{"num_key_value_heads": 12, "vocab_size": 25185, "norm": "layernorm", "extras": ["capped logits"], "lr_head": 0.00657, "schedule": "wsd", "decay_shape": "linear", "final_lr_fraction": 0.0, "doc_mask": true, "dataset": "wikipedia_en"}
MLP neurons of a small language model. Each row is named by its layer, matrix (down: output weights) and neuron, and shows model dimensions 192-255. Each number is 50 + 15 x the weight over its row's rms, rounded and kept within 0 to 99.
A block is one neuron, or neurons of one layer that tend to fire together. Before each block is what it responds to, as a language model described it from the Wikipedia text at the highest values.

Description: Verbs of creating, founding or constituting something, such as formed, established, set up, began, created, opened, usually followed by an object; weaker on as, set and of.
L6.down90:42 47 57 28 39 45 46 71 27 44 28 44 46 56 17 41 40 26 37 67 70 57 29 50 65 21 43 41 48 43 52 51 34 58 22 44 52 52 54 59 24 57 58 64 31 31 47 35 61 54 40 53 71 28 43 55 55 48 46 48 58 57 47 49
L6.down525:50 47 59 25 50 41 50 45 51 60 67 64 76 60 60 61 71 47 19 47 12 64 67 68 72 45 58 58 25 51 40 51 38 38 37 39 62 49 57 58 21 46 17 32 41 61 41 62 59 39 34 76 73 24 66 43 46 44 62 66 52 73 64 56
L6.down985:40 66 21 39 41 56 65 39 50 53 42 30 40 35 42 30 66 57 41 68 75 34 63 58 42 38 63 63 26 31 39 74 52 15 74 52 43 39 60 33 47 51 51 42 24 65 22 82 39 23 52 32 63 70 21 72 32 47 48 50 32 57 40 63
L6.down1231:66 66 40 40 61 50 57 39 42 53 63 50 64 65 73 43 69 74 43 63 47 64 16 27 62 23 48 75 42 37 58 39 43 71 36 44 45 52 50 43 50 38 51 45 60 67 59 64 38 24 82 49 16 52 87 36 39 72 46 58 41 37 66 53
L6.down1691:74 52 40 57 33 56 72 55 51 38 59 73 86 46 53 67 62 50 58 61 52 48 38 81 36 54 50 61 64 47 46 62 57 46 41 41 33 27 61 75 48 53 35 45 74 41 58 47 42 58 52 63 30 56 49 40 59 34 47 30 50 29 57 30
L6.down1902:35 64 62 57 60 58 61 54 47 68 40 67 70 59 58 21 67 29 51 44 30 59 24 65 65 34 62 41 50 76 49 50 65 42 61 35 41 47 47 67 52 58 53 45 89 49 32 53 49 38 37 57 53 35 44 66 56 66 27 47 39 69 44 47
L6.down1941:11 45 46 77 57 84 46 37 53 65 41 61 55 41 65 34 60 63 40 52 39 48 13 23 50 60 59 39 44 51 61 79 50 45 46 64 38 41 29 63 58 54 40 66 39 71 32 54 21 50 39 37 45 37 57 56 49 47 66 35 52 47 58 52
L6.down2927:31 46 52 21 42 54 43 36 72 45 38 57 61 47 59 67 43 70 51 48 39 63 74 48 44 54 68 68 61 50 38 70 65 74 63 41 36 50 64 37 80 59 24 73 10 52 57 60 35 55 35 54 41 26 48 43 53 64 61 73 59 53 77 54

Description: Connecting words such as and, to, &, or, no inside multiword titles and names, e.g. "Rome & Juliet", "A Day to Remember", "Time to Be Free".
L6.down59:37 42 30 39 45 01 63 62 51 32 55 74 68 69 73 33 64 80 53 75 48 31 24 52 59 51 20 68 61 41 75 40 53 65 47 57 66 16 45 11 37 55 46 67 20 65 55 51 58 77 51 20 64 38 50 39 67 59 69 28 55 59 55 67
L6.down92:41 39 48 60 25 32 66 68 09 50 49 48 76 41 42 70 33 51 45 36 29 28 59 37 47 67 51 20 25 26 52 65 27 50 47 65 44 62 52 32 52 81 54 59 49 35 43 59 26 63 36 41 44 67 39 76 55 76 39 27 44 62 73 61
L6.down675:69 18 48 56 22 37 42 37 83 30 73 36 56 69 44 31 59 66 51 71 67 47 14 66 70 39 40 60 35 72 43 55 32 44 78 68 55 46 49 65 45 52 69 58 52 50 43 42 46 60 53 49 36 60 64 48 56 51 55 62 45 66 42 68
L6.down1106:59 18 55 79 55 55 59 39 66 60 46 56 63 50 42 64 52 22 24 70 61 67 46 60 55 48 75 32 65 60 40 72 40 27 36 00 41 39 46 54 70 68 74 67 33 54 41 78 71 47 56 61 33 54 56 61 46 58 56 61 36 49 43 45
L6.down2069:65 66 47 58 33 37 48 49 60 55 63 45 47 63 60 91 40 35 46 62 39 47 49 58 49 67 42 87 10 75 51 64 54 60 78 30 77 44 59 57 35 74 49 47 25 53 31 44 48 51 44 44 73 45 35 41 59 54 39 37 58 24 60 32
L6.down2089:27 80 58 60 33 37 63 52 50 57 49 55 78 42 75 62 29 44 35 73 51 42 44 42 55 74 72 47 63 36 58 45 71 22 47 59 65 36 48 53 46 24 53 44 59 33 41 44 76 38 37 43 49 35 66 69 43 36 47 49 42 70 72 73
L6.down2489:51 27 50 36 58 47 45 21 38 25 67 57 72 70 59 61 67 66 37 53 36 31 47 58 53 45 73 40 45 57 55 57 55 67 53 52 37 62 81 73 51 74 43 45 65 54 35 63 76 32 58 71 75 60 66 70 43 77 53 25 61 68 46 66
L6.down2872:49 51 28 47 38 37 63 30 42 29 49 48 63 58 22 61 44 52 68 50 32 43 31 42 44 50 34 63 23 38 48 51 47 19 57 57 75 42 37 49 48 61 56 59 44 63 34 53 38 50 76 50 66 62 50 51 56 31 59 31 60 51 38 32

Description: Word-piece tokens inside non-English titles, names and quotations within English text, e.g. Mali pr|inc, Se|igi no Tsurugi, dio|ec|esis.
L9.down1139:33 35 35 62 57 45 76 61 56 57 54 60 64 43 34 52 67 41 33 42 37 18 33 40 87 30 64 44 66 50 51 52 47 46 35 27 42 67 21 66 65 33 43 40 79 51 08 58 55 62 64 58 62 56 47 62 64 55 49 57 47 30 61 63

Description: Ordinals, superlatives and status words (first, last, former, greatest, become, been) in predicates that classify or rank a subject, e.g. "was Presley's greatest", "is a former mufti".
L6.down33:69 72 38 82 47 29 69 80 56 60 93 20 62 56 48 44 59 53 54 42 45 57 62 55 70 18 49 70 73 78 33 55 49 58 61 70 56 46 58 55 73 58 44 55 32 43 54 61 63 45 46 81 39 14 52 77 63 71 45 57 41 61 57 59
L6.down149:50 55 45 45 41 54 58 25 19 58 52 68 46 42 36 35 71 80 32 61 57 48 20 49 61 38 57 56 35 73 59 47 48 42 38 61 43 40 71 56 33 73 51 48 76 61 37 60 44 36 42 53 71 43 70 58 44 51 43 54 45 19 62 28
L6.down170:42 43 78 58 38 34 31 57 40 44 48 64 57 26 21 50 24 70 57 73 83 65 39 59 70 46 44 38 54 24 25 49 32 45 70 51 66 28 50 47 35 55 53 54 60 39 36 58 49 47 63 85 49 64 45 45 64 37 52 69 78 55 66 53
L6.down1105:58 43 63 50 59 76 33 52 52 28 51 40 55 84 27 52 44 48 39 50 37 27 50 54 54 51 79 58 31 70 74 72 70 68 34 46 68 54 30 51 70 74 56 48 28 52 67 51 33 31 77 34 17 53 49 72 54 87 53 33 53 57 43 43
L6.down1382:42 64 62 61 55 81 67 44 48 41 45 59 40 56 34 64 43 57 49 52 41 50 55 46 45 29 47 78 50 65 36 50 28 54 56 41 63 33 57 51 55 56 24 26 47 33 58 40 53 50 38 60 14 66 77 63 37 46 25 51 66 53 43 31
L6.down1395:56 25 47 28 49 51 64 54 65 77 81 62 29 21 41 35 57 51 26 33 63 52 65 29 28 45 39 66 52 54 57 85 36 57 55 46 58 67 29 60 69 50 41 39 57 67 62 28 51 25 42 48 69 33 50 51 46 43 31 63 73 28 38 50
L6.down2611:51 67 68 14 54 62 36 58 23 69 35 39 69 67 41 64 59 51 70 72 73 62 71 53 44 48 82 83 59 27 72 29 71 39 50 55 49 38 46 67 53 53 48 50 29 58 53 57 36 33 54 16 79 70 55 65 47 54 39 43 56 81 20 49
L6.down2941:42 57 41 36 62 36 43 47 41 45 48 45 71 34 38 56 57 72 41 58 49 59 32 52 43 47 51 53 60 84 47 71 56 43 64 35 16 33 37 44 51 75 51 38 42 43 47 46 44 50 41 53 53 40 62 66 49 34 61 41 53 18 40 40

Description: The closing equals signs that end a wiki section heading, as in "== Production ==" or "===Dissent===", and also the pipe closing a table row.
L8.down647:50 62 55 26 17 53 31 41 58 35 50 61 56 74 58 48 44 65 28 50 39 65 42 56 33 50 35 63 66 73 67 38 19 57 53 27 78 48 60 58 58 69 40 58 57 48 46 54 35 66 47 72 57 41 48 40 57 53 31 45 36 33 43 49
L8.down942:56 53 62 40 41 71 46 56 55 64 55 62 64 43 57 73 66 28 44 45 61 55 53 53 74 84 55 53 37 57 35 46 28 23 42 54 48 60 24 74 38 59 47 35 42 27 32 47 49 44 34 64 68 42 48 55 43 49 37 57 58 47 33 58
L8.down964:39 43 45 46 26 63 31 45 63 61 56 39 50 54 58 70 60 42 19 64 63 29 33 44 37 39 61 72 40 44 32 57 38 55 55 52 49 19 41 49 47 71 24 53 66 62 71 56 38 53 46 36 55 33 32 65 58 39 73 32 49 76 56 80
L8.down1652:70 69 32 45 59 48 28 63 35 79 52 69 04 42 48 32 41 37 26 45 74 40 14 42 41 52 58 83 54 42 32 61 80 52 60 28 50 67 46 49 45 44 57 32 42 30 43 68 69 45 54 54 44 39 40 38 41 61 64 59 72 41 37 45
L8.down1757:27 48 52 43 42 62 44 38 82 37 34 64 41 65 82 49 41 41 44 51 63 51 46 47 41 43 41 41 16 70 43 63 27 40 68 86 24 47 53 32 55 78 27 29 48 53 58 72 38 42 47 64 39 38 41 31 74 39 49 72 66 42 42 37
L8.down1944:74 72 64 39 19 64 57 60 34 20 33 30 47 63 47 30 50 53 44 70 31 43 41 25 41 50 00 52 38 73 49 50 53 28 57 53 36 52 47 74 42 46 58 56 39 43 60 44 76 53 73 44 63 50 42 58 20 52 28 51 56 51 30 52
L8.down2261:70 44 67 48 71 58 64 63 56 27 49 51 57 56 44 33 49 40 63 39 49 37 56 53 52 68 47 85 45 48 61 58 81 66 54 44 47 37 50 65 48 35 39 61 38 43 53 56 75 69 43 52 26 51 41 33 44 21 42 31 80 45 53 57
L8.down2449:94 53 35 40 30 19 77 72 50 41 59 47 56 47 43 44 58 50 34 32 62 48 43 57 15 83 46 68 40 53 65 64 50 44 57 50 53 47 46 32 50 50 33 54 36 29 53 68 47 53 56 60 48 51 32 77 49 48 40 37 66 79 47 67

Description: First word or word piece of a creative work's title, often after a table pipe, list item or opening quote, e.g. Dark, "In, The, Heart.
L8.down817:33 48 70 71 47 14 52 49 83 58 73 42 59 38 56 46 44 43 65 45 46 50 51 33 42 25 56 45 36 44 47 62 54 20 62 36 50 87 56 64 34 20 67 55 38 75 72 34 55 66 78 58 44 61 62 38 60 67 67 41 27 36 67 42
L8.down1030:27 47 61 51 63 39 61 39 42 42 35 44 62 46 65 46 53 68 66 61 48 38 45 35 46 48 58 19 60 50 40 76 43 34 54 33 16 37 44 69 43 41 39 61 40 28 61 56 48 48 43 23 18 37 36 27 53 48 67 46 69 60 60 60
L8.down1780:49 61 34 77 42 54 38 15 31 60 64 56 64 44 50 55 60 40 59 64 48 36 38 39 37 59 14 74 49 69 82 52 24 56 62 36 45 19 39 61 34 59 33 37 58 27 52 29 44 56 46 53 45 54 50 38 60 60 80 40 17 80 57 79
L8.down2149:79 44 64 56 47 26 51 45 65 43 56 44 51 63 31 44 59 52 34 72 49 37 50 42 56 48 68 57 56 43 60 56 63 39 53 47 70 83 25 37 49 60 65 50 58 48 77 43 54 45 44 33 64 28 51 56 61 44 66 39 58 83 48 62
L8.down2442:38 50 42 59 68 24 53 23 62 41 54 24 71 69 62 52 36 42 43 57 60 41 55 40 44 56 29 02 58 54 45 22 41 43 66 49 37 42 28 58 32 47 70 57 30 49 63 54 57 72 57 54 44 25 35 18 35 54 69 51 74 57 60 09
L8.down2582:36 22 53 60 68 10 18 34 66 51 31 66 40 63 48 57 56 73 67 23 33 64 40 53 55 36 31 58 35 47 77 45 40 44 45 37 33 60 29 40 51 21 59 59 67 38 44 44 43 44 49 45 54 43 65 16 19 54 70 54 49 25 68 37
L8.down2915:58 49 55 52 50 52 30 37 52 52 53 65 72 45 54 25 30 40 68 57 13 65 37 34 51 51 62 52 37 50 42 74 62 44 58 90 38 59 22 49 44 30 52 51 60 55 67 37 32 51 35 61 26 60 46 65 53 48 59 43 53 63 46 37
L8.down3055:35 37 51 47 42 24 37 37 61 68 55 36 66 81 45 73 48 58 40 47 07 42 22 52 51 19 76 65 48 44 12 37 75 43 38 33 49 51 43 72 21 55 46 73 47 43 31 49 61 21 55 36 35 41 39 29 62 59 72 56 44 55 37 44

Description: Forms of "be" (was, is, are, were) right after a noun-phrase subject, as in "literacy was", "martyrdom is", "there were"; also weaker on quantifiers like several, three, 150 starting an object.
L8.down863:51 69 62 62 35 38 56 42 50 41 47 75 20 27 69 46 47 29 35 54 31 44 22 49 57 51 43 57 48 46 49 98 46 65 51 51 64 52 38 72 48 67 58 55 61 49 53 32 42 19 34 71 43 41 38 39 24 43 75 56 61 48 67 29
L8.down1111:72 61 43 39 34 47 48 28 47 62 75 74 58 29 45 49 45 61 59 41 54 69 41 50 38 84 40 46 28 70 57 44 77 68 47 48 44 41 52 19 50 34 62 45 20 51 40 52 50 70 25 68 35 37 38 59 40 55 58 79 43 44 69 41
L8.down1226:69 50 36 68 45 48 76 56 25 51 46 39 40 56 60 55 88 50 61 66 48 42 50 58 43 57 61 43 57 53 45 49 22 76 63 65 50 58 39 61 06 58 66 31 66 54 50 61 55 53 41 59 65 51 54 51 33 46 52 47 61 62 51 39
L8.down1406:51 56 48 38 57 09 45 28 49 60 78 37 35 50 48 29 40 53 81 57 49 56 61 40 69 33 44 51 49 14 33 34 19 22 60 75 49 44 49 31 55 51 30 58 48 57 34 51 78 72 75 47 44 95 57 19 60 21 24 31 34 44 67 44
L8.down1410:40 62 45 44 72 34 49 68 32 62 55 51 53 35 99 52 17 42 61 38 43 52 23 64 37 47 37 64 67 51 75 52 49 47 53 34 47 31 35 37 66 36 41 36 46 34 56 72 59 39 53 79 44 40 54 45 31 44 73 64 50 35 46 47
L8.down1851:43 57 29 35 60 57 49 54 36 58 38 45 85 46 71 41 46 39 67 67 29 39 49 50 42 39 37 34 49 86 53 31 35 45 58 35 58 59 42 69 58 16 51 57 40 37 40 55 51 74 44 73 43 74 42 65 38 73 50 43 36 58 75 23
L8.down2374:60 43 57 60 44 52 41 43 36 45 64 41 41 32 34 52 44 58 16 63 59 76 32 33 69 63 55 47 33 55 27 47 61 63 25 62 56 42 76 80 46 25 78 33 60 46 43 71 47 36 61 36 59 55 55 38 65 75 53 52 26 54 36 56
L8.down2888:52 61 31 45 47 65 22 35 26 66 57 54 28 48 48 43 50 44 35 44 54 85 75 40 48 42 28 26 44 48 59 51 57 66 61 39 41 61 39 63 56 53 47 60 52 40 47 78 37 34 41 43 59 59 45 60 31 56 43 38 45 22 62 63

Description: Final token of a section heading or table label, such as closing ===/== marks, medal in "Gold medal", Seats won, Review scores.
L6.down450:60 42 60 42 57 52 38 49 48 60 57 46 60 55 53 63 40 43 75 66 45 54 55 45 43 73 15 52 23 49 48 29 65 61 65 61 46 44 62 61 41 62 38 57 53 61 76 18 54 44 30 59 33 19 49 61 35 56 64 59 81 38 54 48
L6.down801:38 53 16 65 48 66 23 50 61 54 64 54 56 56 23 43 29 40 53 39 15 45 70 37 43 39 60 43 42 55 74 53 52 25 61 52 62 41 34 16 52 75 58 43 55 56 54 40 64 27 59 35 10 42 32 82 33 51 44 57 56 69 80 43
L6.down1043:31 51 55 47 49 50 39 72 75 30 49 70 14 50 41 53 33 48 40 38 76 61 47 36 60 81 55 18 42 63 35 54 53 23 65 71 45 34 84 48 67 58 57 62 34 26 41 31 48 71 49 23 23 46 42 38 49 34 55 31 62 31 66 64
L6.down1772:59 67 50 31 50 33 52 33 39 27 28 67 38 47 55 48 48 36 53 53 54 43 57 86 62 61 31 47 50 13 56 63 61 53 64 39 57 55 80 63 43 23 56 58 41 72 64 67 52 66 54 59 51 62 20 45 36 34 92 31 19 31 60 52
L6.down2170:53 70 38 45 78 71 39 79 47 21 48 49 71 74 54 39 59 48 31 37 68 67 52 50 35 37 43 44 43 90 57 18 48 44 48 47 59 53 38 45 58 49 72 74 31 38 61 39 66 50 62 39 40 49 38 36 44 58 64 37 57 03 46 54
L6.down2423:51 53 49 29 26 55 46 57 34 46 33 96 49 46 44 67 47 50 62 55 38 45 80 28 52 55 48 64 65 60 56 64 64 57 38 37 38 41 44 40 48 52 45 55 54 50 55 50 53 33 57 36 59 50 50 43 74 59 42 66 68 51 73 42
L6.down2691:58 79 27 34 37 55 48 25 61 05 41 50 36 74 55 12 57 51 00 59 50 46 58 53 52 37 14 50 27 76 42 55 58 22 38 39 56 49 54 61 60 68 61 49 24 39 64 50 49 79 51 34 37 40 47 20 24 62 30 50 53 25 53 61
L6.down2867:29 16 39 50 52 61 71 41 50 47 23 80 36 33 49 34 48 62 58 43 62 30 52 46 41 61 29 47 52 58 59 67 54 49 58 62 22 58 56 78 47 54 60 64 51 43 50 56 53 35 39 37 49 42 49 38 65 42 84 53 29 59 27 43

Description: Separators, prepositions and verbs just before a team, club or place name, e.g. "|" in fixture tables, "(to", "signed with", "v.".
L8.down665:37 31 40 58 44 61 74 44 55 32 62 37 73 44 39 27 51 35 49 50 58 08 41 52 54 81 64 47 44 71 58 73 25 56 47 64 38 44 46 19 54 54 49 47 61 51 23 73 69 47 14 44 43 72 54 16 33 48 40 63 62 74 49 17
L8.down980:65 36 32 60 51 72 51 42 44 56 61 55 31 37 49 71 66 45 41 66 66 28 50 28 61 39 48 45 50 31 26 53 59 34 58 59 25 65 66 64 60 26 49 90 71 14 37 47 22 42 44 85 08 64 35 45 48 71 27 64 63 26 78 54
L8.down1290:56 00 38 69 54 54 85 47 42 49 49 32 61 56 59 49 55 69 48 61 17 35 39 48 81 38 44 42 65 33 43 55 38 57 58 44 28 36 74 39 32 63 61 38 50 42 51 19 47 65 55 43 02 77 52 39 54 59 45 56 68 55 29 53
L8.down2148:57 34 43 58 49 63 58 47 51 38 58 68 33 12 45 56 59 39 49 49 51 48 60 53 50 04 57 57 54 62 77 40 80 47 57 78 39 73 35 37 83 50 61 54 37 47 40 28 65 17 21 77 62 39 72 72 27 59 40 80 53 80 51 47
L8.down2252:41 52 43 32 65 79 49 63 34 49 38 37 43 78 70 74 42 55 61 34 42 60 43 34 78 52 46 61 43 70 34 47 38 30 44 60 74 44 90 70 62 27 30 31 40 44 33 57 32 74 37 46 56 61 40 47 49 29 58 54 44 39 30 14
L8.down2331:55 35 51 43 58 53 62 47 53 48 59 48 42 63 42 17 56 35 60 56 37 76 63 43 70 21 37 23 51 20 56 65 66 55 43 55 37 23 44 33 42 40 68 41 60 60 50 34 78 20 57 66 46 41 55 27 43 45 32 80 39 48 76 43
L8.down2612:45 23 51 57 48 37 77 45 41 36 48 65 50 55 62 42 74 47 51 47 50 44 64 34 43 54 55 52 35 25 71 21 41 42 29 55 63 63 40 54 89 45 40 39 59 51 27 46 67 46 42 68 11 55 28 76 34 45 34 71 24 93 55 57
L8.down2663:45 37 65 63 36 79 23 67 52 70 50 36 44 40 43 63 69 13 43 38 34 73 57 47 53 75 46 29 58 28 62 48 41 55 54 71 42 44 65 49 65 81 41 54 74 61 18 36 54 44 53 60 56 37 67 47 44 48 50 77 39 53 55 54

Description: Separators closing an item in a list of proper names, like the semicolons, commas, pipes or dashes after Brigade (…); or FDP, ahead of the next name.
L6.down354:36 44 30 71 42 43 57 43 44 66 49 48 59 44 38 64 42 52 42 49 58 58 49 71 37 61 49 42 56 57 42 41 63 58 52 39 77 42 52 34 63 61 40 50 51 39 65 40 55 42 27 50 47 58 59 50 50 39 40 64 59 37 20 32
L6.down1260:50 57 63 59 60 79 67 53 54 26 57 37 58 54 27 27 64 36 58 42 67 29 30 47 52 78 42 53 45 41 41 55 47 42 28 47 79 45 31 49 54 70 33 39 47 50 55 73 43 64 66 22 25 28 50 49 32 66 79 49 42 23 45 43
L6.down1376:61 72 50 53 26 34 50 48 28 36 61 45 44 67 70 61 44 54 62 69 33 33 53 37 49 65 32 35 77 74 47 31 52 18 57 41 74 22 46 35 62 62 41 62 66 33 51 60 41 38 69 50 44 49 56 34 73 51 65 40 51 76 42 31
L6.down1492:53 38 58 72 31 76 74 52 54 45 49 60 38 46 35 59 64 66 46 78 50 65 39 52 36 64 66 63 46 32 29 64 57 57 35 48 65 50 79 37 47 47 63 40 36 50 40 49 32 41 57 52 68 49 27 32 85 78 52 74 68 53 41 31
L6.down2209:66 40 42 62 56 09 20 58 45 32 37 94 23 27 45 80 36 66 58 55 57 69 39 85 54 41 42 43 87 51 50 59 47 33 32 38 41 66 55 49 86 41 45 42 36 54 64 40 52 55 50 46 74 31 55 49 23 55 66 57 49 60 39 56
L6.down2365:53 66 24 64 51 31 87 49 61 40 66 52 33 57 34 51 53 85 39 56 64 72 24 62 57 19 50 46 46 42 71 63 53 70 49 57 63 47 34 35 62 19 42 73 20 59 32 37 09 76 60 50 36 40 39 52 46 66 45 64 39 33 61 26
L6.down2425:44 53 48 76 53 42 49 75 30 68 51 58 27 46 44 54 66 64 54 36 66 82 87 29 59 58 83 53 27 73 52 48 39 46 54 71 55 65 68 49 60 44 39 58 46 58 54 48 39 48 34 62 73 41 24 45 33 41 48 71 51 52 50 46
L6.down2586:45 46 81 48 44 66 60 40 38 56 58 67 55 40 58 42 60 50 67 54 41 53 50 38 44 40 30 57 47 35 48 40 47 68 67 72 55 39 47 23 41 45 58 30 39 56 59 74 20 57 40 65 48 66 96 52 21 36 48 58 57 40 45 48

Description: Words that open a noun phrase or predicate, mostly after "the" or a subject in expository prose, such as earliest, first, no, established, became.
L9.down1938:57 47 69 47 33 39 52 57 48 50 37 49 54 50 55 73 64 41 45 52 47 52 18 39 26 48 08 44 61 36 48 70 43 33 33 75 34 33 25 77 44 24 51 53 28 52 56 53 51 78 30 56 45 64 66 67 60 57 66 43 47 29 64 34

Description: Transitive main verbs (or their final word piece) about to take a direct object, especially holding, taking or getting verbs: hold, take, obtain, seized.
L8.down116:48 57 20 53 66 55 53 59 20 53 43 42 40 36 56 33 60 31 51 66 33 74 36 43 64 48 50 55 65 68 27 50 75 32 57 51 51 36 26 54 76 61 50 75 48 36 30 30 47 70 60 54 47 34 47 40 39 69 45 71 55 59 61 51
L8.down1458:29 33 45 44 41 77 44 46 49 51 43 61 64 49 38 51 35 44 44 63 64 74 51 28 43 46 54 46 56 49 61 62 45 68 42 37 69 51 65 51 17 40 79 35 40 36 52 60 17 59 76 49 33 47 53 37 42 49 44 41 66 54 47 70
L8.down1795:35 41 57 38 75 55 54 54 43 57 75 44 59 78 49 27 56 30 55 47 44 37 54 21 49 44 93 49 48 36 57 41 28 36 53 46 56 51 69 08 52 69 63 38 69 71 25 37 56 42 59 41 46 68 43 51 75 48 34 58 74 51 33 41
L8.down1839:45 54 63 77 72 40 46 76 58 63 20 47 34 39 49 39 59 33 37 79 45 70 43 34 78 49 37 44 73 48 59 27 41 61 58 30 47 60 29 36 83 64 44 67 65 70 61 45 57 55 69 54 24 61 34 56 85 67 52 42 58 33 25 68
L8.down1887:61 41 64 59 36 42 38 84 33 68 34 47 42 53 53 42 41 75 54 54 31 43 56 56 66 47 59 47 33 53 47 54 46 40 62 40 39 53 61 57 71 45 59 45 48 51 54 48 40 20 38 60 39 72 61 53 50 61 72 16 36 33 37 42
L8.down2139:58 61 31 62 28 56 41 77 53 33 65 32 46 56 45 35 44 31 46 61 49 68 46 59 52 72 49 35 53 57 32 57 43 66 68 53 48 89 50 24 44 48 31 53 56 58 28 25 50 36 62 52 47 14 43 43 55 32 66 59 65 45 50 43
L8.down2166:41 40 60 43 52 49 33 51 36 51 53 26 46 34 54 50 43 52 40 72 48 92 40 44 55 49 87 29 27 34 43 49 36 32 58 53 63 42 48 24 59 54 69 38 71 57 46 61 54 39 57 46 47 37 72 51 45 43 70 52 49 62 71 61
L8.down2731:58 37 66 56 33 41 45 71 55 50 21 36 52 10 56 45 34 74 30 51 57 46 68 20 32 49 30 22 65 56 40 29 78 44 59 64 57 64 61 84 33 65 22 72 74 57 44 44 70 40 30 42 38 80 40 42 62 45 82 52 80 41 77 67

Description: Fires on the object or copula right before an evaluation or description, e.g. called it, was deemed, hailed X as, may have been.
L9.down2895:76 14 63 53 56 61 47 43 58 69 14 32 58 29 34 35 54 45 50 64 41 55 41 24 56 76 54 64 36 25 33 52 65 60 49 63 33 63 60 40 51 42 83 41 56 29 31 55 52 15 78 86 37 34 59 50 53 31 63 48 36 44 56 77

Description: Separators and words right before a person's full name in tables, lists and credits, such as table pipes, commas, "and", "by:", and role nouns like "scholar".
L9.down2730:27 28 42 63 59 70 44 42 76 72 44 65 49 64 49 49 54 50 56 40 64 35 33 41 58 29 44 37 29 50 62 30 43 47 25 40 64 21 34 11 74 53 54 55 70 19 51 41 55 63 48 60 43 66 51 52 56 33 58 47 76 64 65 78